From a checkpoint of a small transformer trained on Wikipedia.
Architecture: rotary positions, biases on query, key and value, untied embeddings.
Training: a variant of Adam for these matrices, 980M tokens.
MLP neurons of a small language model. Each row is named by its layer, matrix (up: input weights) and neuron, and shows model dimensions 128-223. Each number is 50 + 15 x the weight over its row's rms, rounded and kept within 0 to 99.
After each neuron's rows, "fires on" lists the tokens most often at its 100 highest values on Wikipedia text that the model never trained on.

L10.up480:63 64 66 43 17 38 65 60 34 38 65 20 40 78 70 40 46 46 64 71 60 26 66 63 49 33 00 55 56 65 28 49 50 47 64 66 30 26 38 35 47 30 29 24 51 47 50 46 59 65 48 69 79 60 58 92 33 44 56 58 51 54 40 50 31 37 81 37 65 32 53 62 52 41 12 37 63 72 53 46 35 72 27 45 30 67 23 78 65 58 63 80 20 55 51 50
fires on: " |", " at", ",", " College", " in"

L10.up1630:55 40 68 29 45 40 29 48 66 53 70 71 53 36 59 35 28 61 42 35 43 30 47 45 65 49 49 51 54 71 61 34 44 37 58 59 54 49 72 59 32 62 68 50 44 74 61 74 56 44 55 71 64 82 31 58 19 48 82 83 59 51 58 45 34 58 63 34 36 32 42 72 40 38 31 34 51 64 35 56 47 52 41 71 37 41 62 65 51 62 33 77 26 44 45 48
fires on: " ", "-"

L10.up1918:85 49 40 42 51 43 18 62 14 45 84 47 66 38 56 46 44 58 42 51 44 78 24 65 41 25 50 61 63 32 39 81 60 56 29 66 48 56 63 43 41 67 42 39 47 60 31 68 69 60 54 58 51 36 75 69 49 55 43 33 56 46 62 36 10 36 52 54 50 30 36 58 48 62 22 81 51 61 49 70 57 67 55 58 14 37 54 68 39 38 64 30 44 71 46 52
fires on: ":", " that", " on", " as", " of"

L10.up903:49 39 64 58 54 40 47 68 60 39 54 32 85 47 37 29 41 61 56 15 41 47 19 34 33 67 41 44 53 36 51 50 50 48 26 64 48 30 37 61 47 63 13 60 39 52 57 60 63 18 58 63 51 54 53 45 33 40 46 31 45 36 57 27 30 34 54 07 37 47 54 56 51 46 58 64 76 48 37 65 43 65 17 63 55 72 20 50 42 52 40 70 46 43 35 20
fires on: " to", "\n\n", " help", " in", " and"

L10.up2530:47 49 59 72 80 13 61 19 33 55 77 53 55 37 55 46 36 84 49 58 49 56 41 75 35 49 54 40 66 34 40 55 51 37 48 57 42 84 58 42 25 65 47 45 60 40 38 43 30 50 57 33 49 36 56 54 67 64 45 42 37 29 41 31 53 27 64 35 60 62 36 54 27 44 46 58 28 80 40 47 34 72 70 53 09 49 40 51 36 64 33 74 49 41 29 44
fires on: " of", ":", "Women's", ".", " National", "==="

L10.up1398:48 45 68 33 48 55 53 60 49 41 62 65 39 38 53 19 42 55 55 33 58 53 34 53 42 64 36 52 63 34 74 30 72 61 58 55 47 39 60 44 73 49 30 51 60 56 49 28 28 71 40 61 54 16 44 38 53 64 45 49 52 26 35 52 29 44 36 46 40 41 66 29 51 23 52 51 51 55 76 68 54 65 27 66 40 44 26 63 51 34 59 64 40 50 39 52
fires on: ":", "4", " Ch", " with", " Ke"

L10.up2739:43 53 55 70 62 40 40 55 65 39 28 58 65 47 24 26 60 75 52 31 67 74 56 62 45 76 60 45 59 33 27 33 52 69 31 48 34 24 61 60 40 67 41 36 14 50 27 30 60 50 52 74 67 23 63 47 44 47 31 47 34 77 53 71 49 30 55 47 43 32 27 58 44 58 54 62 34 57 52 65 63 65 68 63 19 43 34 54 54 76 21 27 50 73 26 55
fires on: " of", ",", "nd", " in", " Associate"

L10.up2161:54 41 40 19 43 43 52 53 52 43 44 47 27 58 62 47 47 65 46 53 42 60 50 59 24 43 57 29 52 57 38 73 76 35 64 54 47 49 59 16 63 89 07 26 37 75 70 64 60 43 59 45 51 38 46 29 36 70 55 30 37 65 67 72 53 78 48 55 57 57 50 59 47 65 30 52 36 57 38 61 60 66 29 61 38 38 56 51 63 64 43 41 66 50 79 38
fires on: ".", " a", ",", "1"

L10.up2943:68 68 59 39 46 55 40 42 39 42 64 47 65 09 56 47 58 82 45 16 57 61 41 51 36 38 50 64 21 52 38 41 44 60 41 54 80 50 45 32 41 32 60 51 36 47 59 66 46 62 78 65 61 61 34 56 39 55 26 38 28 76 63 51 40 39 56 63 46 68 48 48 59 43 47 28 42 43 78 47 33 72 55 52 60 50 47 57 48 45 55 58 32 38 31 70
fires on: "-", ".", " and", " with", " her"

L10.up2009:48 68 44 52 47 51 36 79 27 43 61 19 60 55 43 54 72 65 63 43 59 52 41 22 55 50 47 49 61 43 44 28 54 30 61 52 38 25 52 63 31 68 62 35 38 54 46 57 67 69 53 42 60 64 46 63 47 87 29 65 57 55 50 45 53 33 44 58 82 60 52 53 42 38 20 52 54 48 37 68 59 58 51 24 54 70 44 51 27 61 27 23 38 59 33 62
fires on: " the", " of", ".", " from", " by", " at"

L10.up3066:53 58 58 47 47 52 54 12 45 46 51 48 30 28 47 38 66 49 87 35 54 58 57 58 66 56 48 58 43 51 48 54 68 50 55 52 41 79 43 32 56 46 32 36 48 58 52 65 60 54 53 33 44 50 67 82 61 78 64 16 43 49 50 09 53 46 54 58 47 78 59 81 65 81 67 58 53 47 58 80 47 56 48 75 35 74 68 50 55 64 66 62 31 32 69 37
fires on: ".", " University", "-", " College", " Board"

L10.up1345:38 32 51 36 47 55 35 30 41 25 71 58 65 17 54 56 38 60 46 68 46 44 53 49 55 46 44 57 66 38 43 43 60 55 75 39 61 38 60 42 51 43 58 27 58 74 44 50 52 31 29 56 68 33 32 59 46 79 59 56 39 31 60 45 36 37 54 23 40 28 24 38 30 51 40 46 23 47 42 51 48 50 24 58 77 63 26 45 56 53 21 47 53 77 28 39
fires on: " an", " Decision", " character", " total", " Various"

L10.up3022:85 55 26 48 77 35 63 64 73 62 16 46 57 62 82 48 40 93 33 50 61 69 50 50 52 73 30 32 64 38 57 63 81 37 44 42 56 56 18 38 42 54 23 46 59 57 48 49 54 70 65 23 52 29 57 82 68 48 39 45 27 49 42 43 52 56 52 50 40 64 31 61 56 77 38 29 64 68 47 53 43 47 36 32 58 55 58 46 60 49 42 50 52 68 44 15
fires on: " a", " in", "any", "ach", "1", " A"

L10.up2387:61 41 44 56 51 66 54 50 40 60 35 64 73 46 56 51 59 68 61 45 41 62 62 80 48 48 58 56 35 54 13 60 40 35 19 49 56 50 49 57 67 46 29 63 43 64 48 38 52 61 58 74 53 43 70 48 30 66 55 21 35 71 56 33 40 32 25 53 34 54 45 51 60 44 58 53 36 41 41 57 43 72 59 45 48 36 61 65 48 52 18 68 40 53 51 68
fires on: ".", " The", " Middle"

L10.up1259:79 50 52 52 40 74 30 39 30 48 48 40 58 40 60 36 47 36 56 46 43 63 27 81 37 53 34 56 42 42 22 34 60 43 64 41 71 27 67 33 54 46 32 29 46 88 53 37 64 62 42 49 30 25 88 58 41 52 69 38 57 66 48 70 30 81 23 64 60 52 42 46 50 46 40 25 35 51 56 64 76 67 38 24 37 53 60 77 30 41 44 35 58 48 47 62
fires on: " ", "+", " \""

L10.up2803:54 45 66 57 78 57 45 50 45 42 20 26 66 47 62 20 27 59 18 52 56 53 21 36 71 30 62 54 67 32 28 59 41 45 39 58 83 39 46 77 55 38 26 55 53 74 81 71 26 46 57 56 54 54 44 62 65 75 38 49 50 62 57 74 41 46 64 49 59 46 20 46 56 51 44 33 28 33 39 48 42 47 60 65 50 47 39 50 36 53 26 39 32 49 26 00
fires on: "6", "8", "4"

L10.up2637:66 51 43 49 57 38 60 42 43 57 40 49 68 74 59 47 65 50 58 19 56 49 60 43 44 45 49 55 47 25 68 54 55 43 46 48 37 54 51 58 57 65 62 56 57 48 62 44 40 41 74 46 49 36 51 41 43 55 54 39 21 60 45 70 19 47 57 24 46 61 32 30 80 59 23 58 49 52 20 33 64 76 56 45 30 69 32 65 36 45 52 35 33 24 48 47
fires on: ","

L10.up652:58 41 44 50 26 38 63 43 53 33 17 06 53 36 41 40 73 60 61 71 39 57 64 44 71 41 83 72 49 24 29 55 49 38 52 51 49 71 42 40 38 62 43 71 03 71 68 37 75 27 69 48 62 57 60 71 49 52 52 35 55 40 46 49 39 28 52 52 44 53 43 63 60 30 70 95 60 80 43 63 41 47 54 33 56 56 57 62 26 41 62 53 47 60 39 46
fires on: "–", "3", " St", " Sh", "2"

L10.up784:55 43 35 51 32 55 46 36 23 51 58 38 73 36 55 37 67 68 55 68 55 58 55 72 53 43 63 63 64 39 62 54 90 78 57 33 60 55 49 37 90 29 37 72 43 70 55 70 40 44 62 65 53 48 65 38 49 66 61 42 44 59 45 35 56 34 68 32 60 20 58 36 49 64 49 24 53 58 44 43 32 83 57 39 46 65 37 61 60 52 34 77 47 56 42 34
fires on: "1", " one", " each", " any", " per"

L10.up299:53 55 39 26 31 49 61 26 65 50 28 38 57 80 71 41 38 65 63 72 56 27 58 27 47 59 49 80 53 63 38 64 67 54 41 48 63 39 45 33 52 46 62 53 31 66 36 37 21 36 61 49 60 47 42 64 68 58 65 51 27 47 39 36 35 44 51 65 72 39 49 41 59 62 44 78 52 44 63 43 23 58 63 77 62 51 52 34 40 54 54 41 16 65 23 43
fires on: "8", "9", "202", "201", "199", "6"

L10.up1744:51 50 53 22 43 22 44 64 37 49 36 46 53 57 41 55 40 35 55 60 57 44 69 62 52 46 59 65 23 39 68 54 53 43 84 52 69 65 43 65 51 12 40 21 37 20 60 38 46 41 59 66 49 69 32 48 34 51 41 35 39 60 52 69 48 72 55 21 87 28 54 40 35 27 42 58 35 64 46 58 52 54 53 54 44 54 53 50 30 77 52 57 37 37 50 57
fires on: " the", " Faculty", ".", "19"

L10.up1388:65 56 63 34 22 56 64 40 49 44 42 44 48 32 52 56 57 48 69 40 41 50 50 49 63 73 56 54 60 67 44 37 57 67 81 56 23 75 37 73 53 35 47 59 54 59 42 63 62 59 56 65 51 71 56 36 51 38 60 42 86 44 47 65 49 30 51 56 65 28 70 40 57 20 40 80 41 47 68 64 48 31 49 46 38 62 70 44 72 70 50 46 57 62 32 38
fires on: "\n\n", "===", " (", " \"", ")\n\n"

L10.up1908:71 57 32 33 47 53 68 66 54 39 65 15 33 19 17 45 41 50 67 64 73 53 58 51 58 63 69 35 56 37 54 45 20 50 69 19 49 54 43 71 14 20 28 61 05 71 71 47 44 48 45 43 44 47 41 37 42 44 44 36 34 63 29 25 57 56 49 44 61 28 38 62 62 37 74 53 58 35 83 62 57 55 45 76 57 40 28 48 37 58 35 61 19 50 62 54
fires on: "′", ".", "–", "0"

L10.up1880:56 45 54 40 31 44 36 55 45 31 56 64 44 13 46 57 76 75 57 44 54 50 50 52 38 61 37 56 44 62 65 31 79 37 43 35 61 61 43 58 60 62 58 44 31 34 49 52 40 47 63 52 43 22 86 69 16 31 70 47 41 54 54 47 73 44 37 35 68 59 40 62 34 70 35 27 34 46 47 28 70 50 62 47 29 65 35 60 44 33 54 65 43 56 31 13
fires on: " ", "1", "|"

L10.up910:58 45 51 33 45 50 56 27 27 55 37 47 88 57 60 46 51 62 76 48 23 70 48 71 73 76 30 57 40 50 00 48 46 32 24 39 48 40 54 75 53 69 50 72 22 42 48 54 65 39 77 55 70 34 59 78 56 47 80 43 62 66 41 44 20 32 54 37 22 39 42 71 49 50 33 54 69 61 45 52 42 54 40 61 25 36 51 48 46 40 13 44 40 30 38 45
fires on: " (", "\n\n", " =\n\n", "("

L10.up332:44 36 54 37 53 75 42 51 15 42 59 20 51 40 64 45 47 64 53 37 52 66 63 46 56 39 43 86 45 46 52 50 66 38 59 50 45 40 60 58 14 53 43 43 37 24 15 69 42 26 40 71 40 61 36 74 46 33 25 31 56 62 47 39 31 54 35 34 54 54 34 23 57 62 40 52 65 46 57 32 45 54 46 52 62 67 45 38 35 51 42 44 49 63 41 50
fires on: " the", "201", "ile"

L10.up223:84 39 36 57 40 55 65 44 56 50 15 62 51 57 59 34 50 21 44 15 60 52 22 60 72 52 67 90 58 46 50 71 62 54 32 28 64 60 47 40 60 47 28 39 60 81 67 61 45 40 72 77 59 29 52 55 50 59 39 19 70 31 29 66 50 58 28 61 58 36 77 41 49 65 59 32 54 58 46 17 55 58 41 70 59 65 55 42 65 58 66 58 48 48 69 58
fires on: "0", " In", "In", " a", "1", " was"

L10.up709:68 36 41 63 40 47 67 28 40 40 20 65 38 61 71 49 70 18 45 67 53 46 39 40 41 65 60 84 31 54 37 73 46 42 42 27 78 59 58 60 38 39 28 47 47 49 42 52 63 54 72 53 58 47 45 73 36 52 56 70 35 43 54 65 59 32 64 70 50 48 56 38 61 45 75 82 36 49 44 64 68 77 41 44 32 48 67 74 29 49 56 36 44 64 40 58
fires on: "′", "°", " he"

L10.up3018:68 56 36 29 39 56 47 52 32 58 40 32 46 52 41 48 72 44 61 87 79 48 64 50 45 31 48 79 48 51 67 17 49 29 53 50 59 37 39 49 34 47 60 16 41 61 50 71 57 50 43 76 67 54 50 45 13 54 66 71 43 69 45 51 30 49 71 41 33 39 52 34 39 79 53 36 49 43 67 69 65 54 31 73 63 94 28 49 34 55 42 44 42 35 30 48
fires on: ".", " Mother", "iet"

L10.up326:65 26 28 48 37 45 46 77 68 44 52 54 69 58 37 32 56 61 40 74 45 55 46 68 30 59 59 63 42 45 64 52 69 51 61 52 30 74 27 53 50 53 52 51 20 62 50 54 66 69 57 62 31 50 80 68 48 59 49 37 64 62 42 12 66 45 49 41 45 38 31 56 49 51 58 65 57 35 49 44 68 49 75 35 43 55 38 67 59 64 57 46 28 45 30 30
fires on: " W", " N", " Lost", " St", " not"

L10.up3037:69 53 28 57 48 37 49 48 25 41 56 24 53 40 48 36 40 49 40 66 63 61 53 44 68 44 69 55 54 66 65 49 48 33 49 68 70 71 39 71 74 49 04 39 21 51 71 23 45 48 54 56 43 82 60 67 52 76 22 64 55 41 45 52 54 48 62 30 38 41 45 61 76 63 30 63 59 74 50 35 36 64 47 37 51 42 51 46 37 72 62 44 36 59 49 58
fires on: " ", "–", " lost", "5", "2", "3"

L10.up18:48 78 50 26 39 59 36 61 44 60 49 71 42 65 46 52 48 24 52 30 78 61 42 57 38 38 80 76 47 51 40 83 62 06 49 43 47 43 47 50 48 26 60 36 66 68 45 16 58 56 56 55 59 62 56 52 51 50 36 49 58 36 50 73 41 22 47 70 38 37 53 57 60 39 32 46 59 26 52 49 54 51 55 57 46 73 19 86 28 37 37 53 40 52 66 53
fires on: " %", " to", " F", " at", " in", "%"

L10.up2185:33 51 62 66 62 51 60 60 60 51 66 45 55 20 61 50 28 46 59 47 68 81 66 55 53 37 74 56 51 76 59 99 34 32 60 59 31 47 58 62 51 58 54 15 55 79 25 57 48 38 56 27 20 27 60 97 54 76 26 31 75 38 48 39 42 15 58 41 60 69 41 53 66 29 58 53 45 38 40 71 28 30 58 53 53 38 28 45 32 63 20 41 33 70 68 66
fires on: " ", " |", ":"

L10.up643:37 36 43 47 29 43 42 19 51 17 30 47 31 37 44 36 74 47 37 61 65 57 58 23 52 45 36 52 45 61 60 67 60 56 39 44 84 59 69 58 68 66 50 35 44 59 57 59 54 59 46 43 52 68 54 45 51 63 51 54 62 46 45 44 34 66 55 63 52 42 33 83 59 63 52 48 61 63 31 53 51 39 62 45 62 37 43 86 34 35 39 52 47 40 60 71
fires on: "9", "1", "10", " "

L10.up1710:56 36 12 45 66 46 48 55 38 39 60 21 64 63 15 58 65 74 54 13 50 69 44 35 48 54 44 27 56 74 50 42 59 17 44 45 15 35 48 40 75 63 41 46 39 58 37 47 57 52 41 59 62 49 35 37 46 40 68 61 59 52 56 48 49 34 56 56 68 61 40 79 50 46 49 52 64 58 55 53 70 40 37 45 46 72 36 75 39 30 39 73 57 64 52 46
fires on: ",", ":", " ("

L10.up2449:78 75 33 55 64 68 76 15 51 37 39 38 30 47 47 43 45 45 52 29 63 30 40 33 41 54 54 58 50 29 32 31 45 24 55 41 41 97 57 61 54 36 46 40 41 46 33 29 62 52 61 43 53 72 63 43 27 62 39 46 46 56 50 42 55 45 34 66 61 35 49 43 64 58 62 54 39 61 67 35 61 67 50 62 48 81 35 52 34 55 45 60 60 44 44 43
fires on: ".", " D", " one"

L10.up328:58 66 46 48 59 43 78 61 36 60 38 43 74 25 46 40 52 84 49 28 61 62 31 24 50 28 49 66 65 20 64 39 64 20 46 61 47 60 37 64 65 58 67 45 58 71 48 58 41 38 39 33 54 56 76 89 42 61 74 52 30 41 50 55 47 72 49 48 36 35 40 42 80 40 28 55 52 50 45 45 24 65 30 83 40 78 55 48 60 46 13 69 48 53 33 64
fires on: ".", " and", " have", ".\n", " would", " years"

L10.up2143:62 64 54 60 27 37 50 85 18 55 30 42 57 54 28 31 55 46 47 36 55 62 39 42 68 42 41 28 66 59 52 63 55 28 31 38 51 42 34 62 68 55 57 32 60 59 36 80 64 70 48 43 49 42 58 57 49 51 49 62 34 40 29 47 52 35 56 48 51 13 32 59 52 47 41 32 66 43 34 57 44 33 39 44 49 74 51 19 36 43 21 30 39 56 24 58
fires on: " ", ":", ",", "–", "sey", "unk"

L10.up1670:61 51 32 38 52 37 49 45 52 35 27 25 44 46 26 49 89 64 54 63 47 40 52 69 34 61 50 74 66 59 30 52 55 57 48 64 55 51 55 46 35 42 28 63 55 37 40 92 49 43 61 67 64 45 39 28 27 51 88 64 19 60 53 68 35 67 46 51 53 51 39 53 56 45 24 54 54 45 64 54 43 28 43 41 65 64 69 61 56 54 44 44 60 59 41 37
fires on: " an", " of", " \"", " he", ".", "1"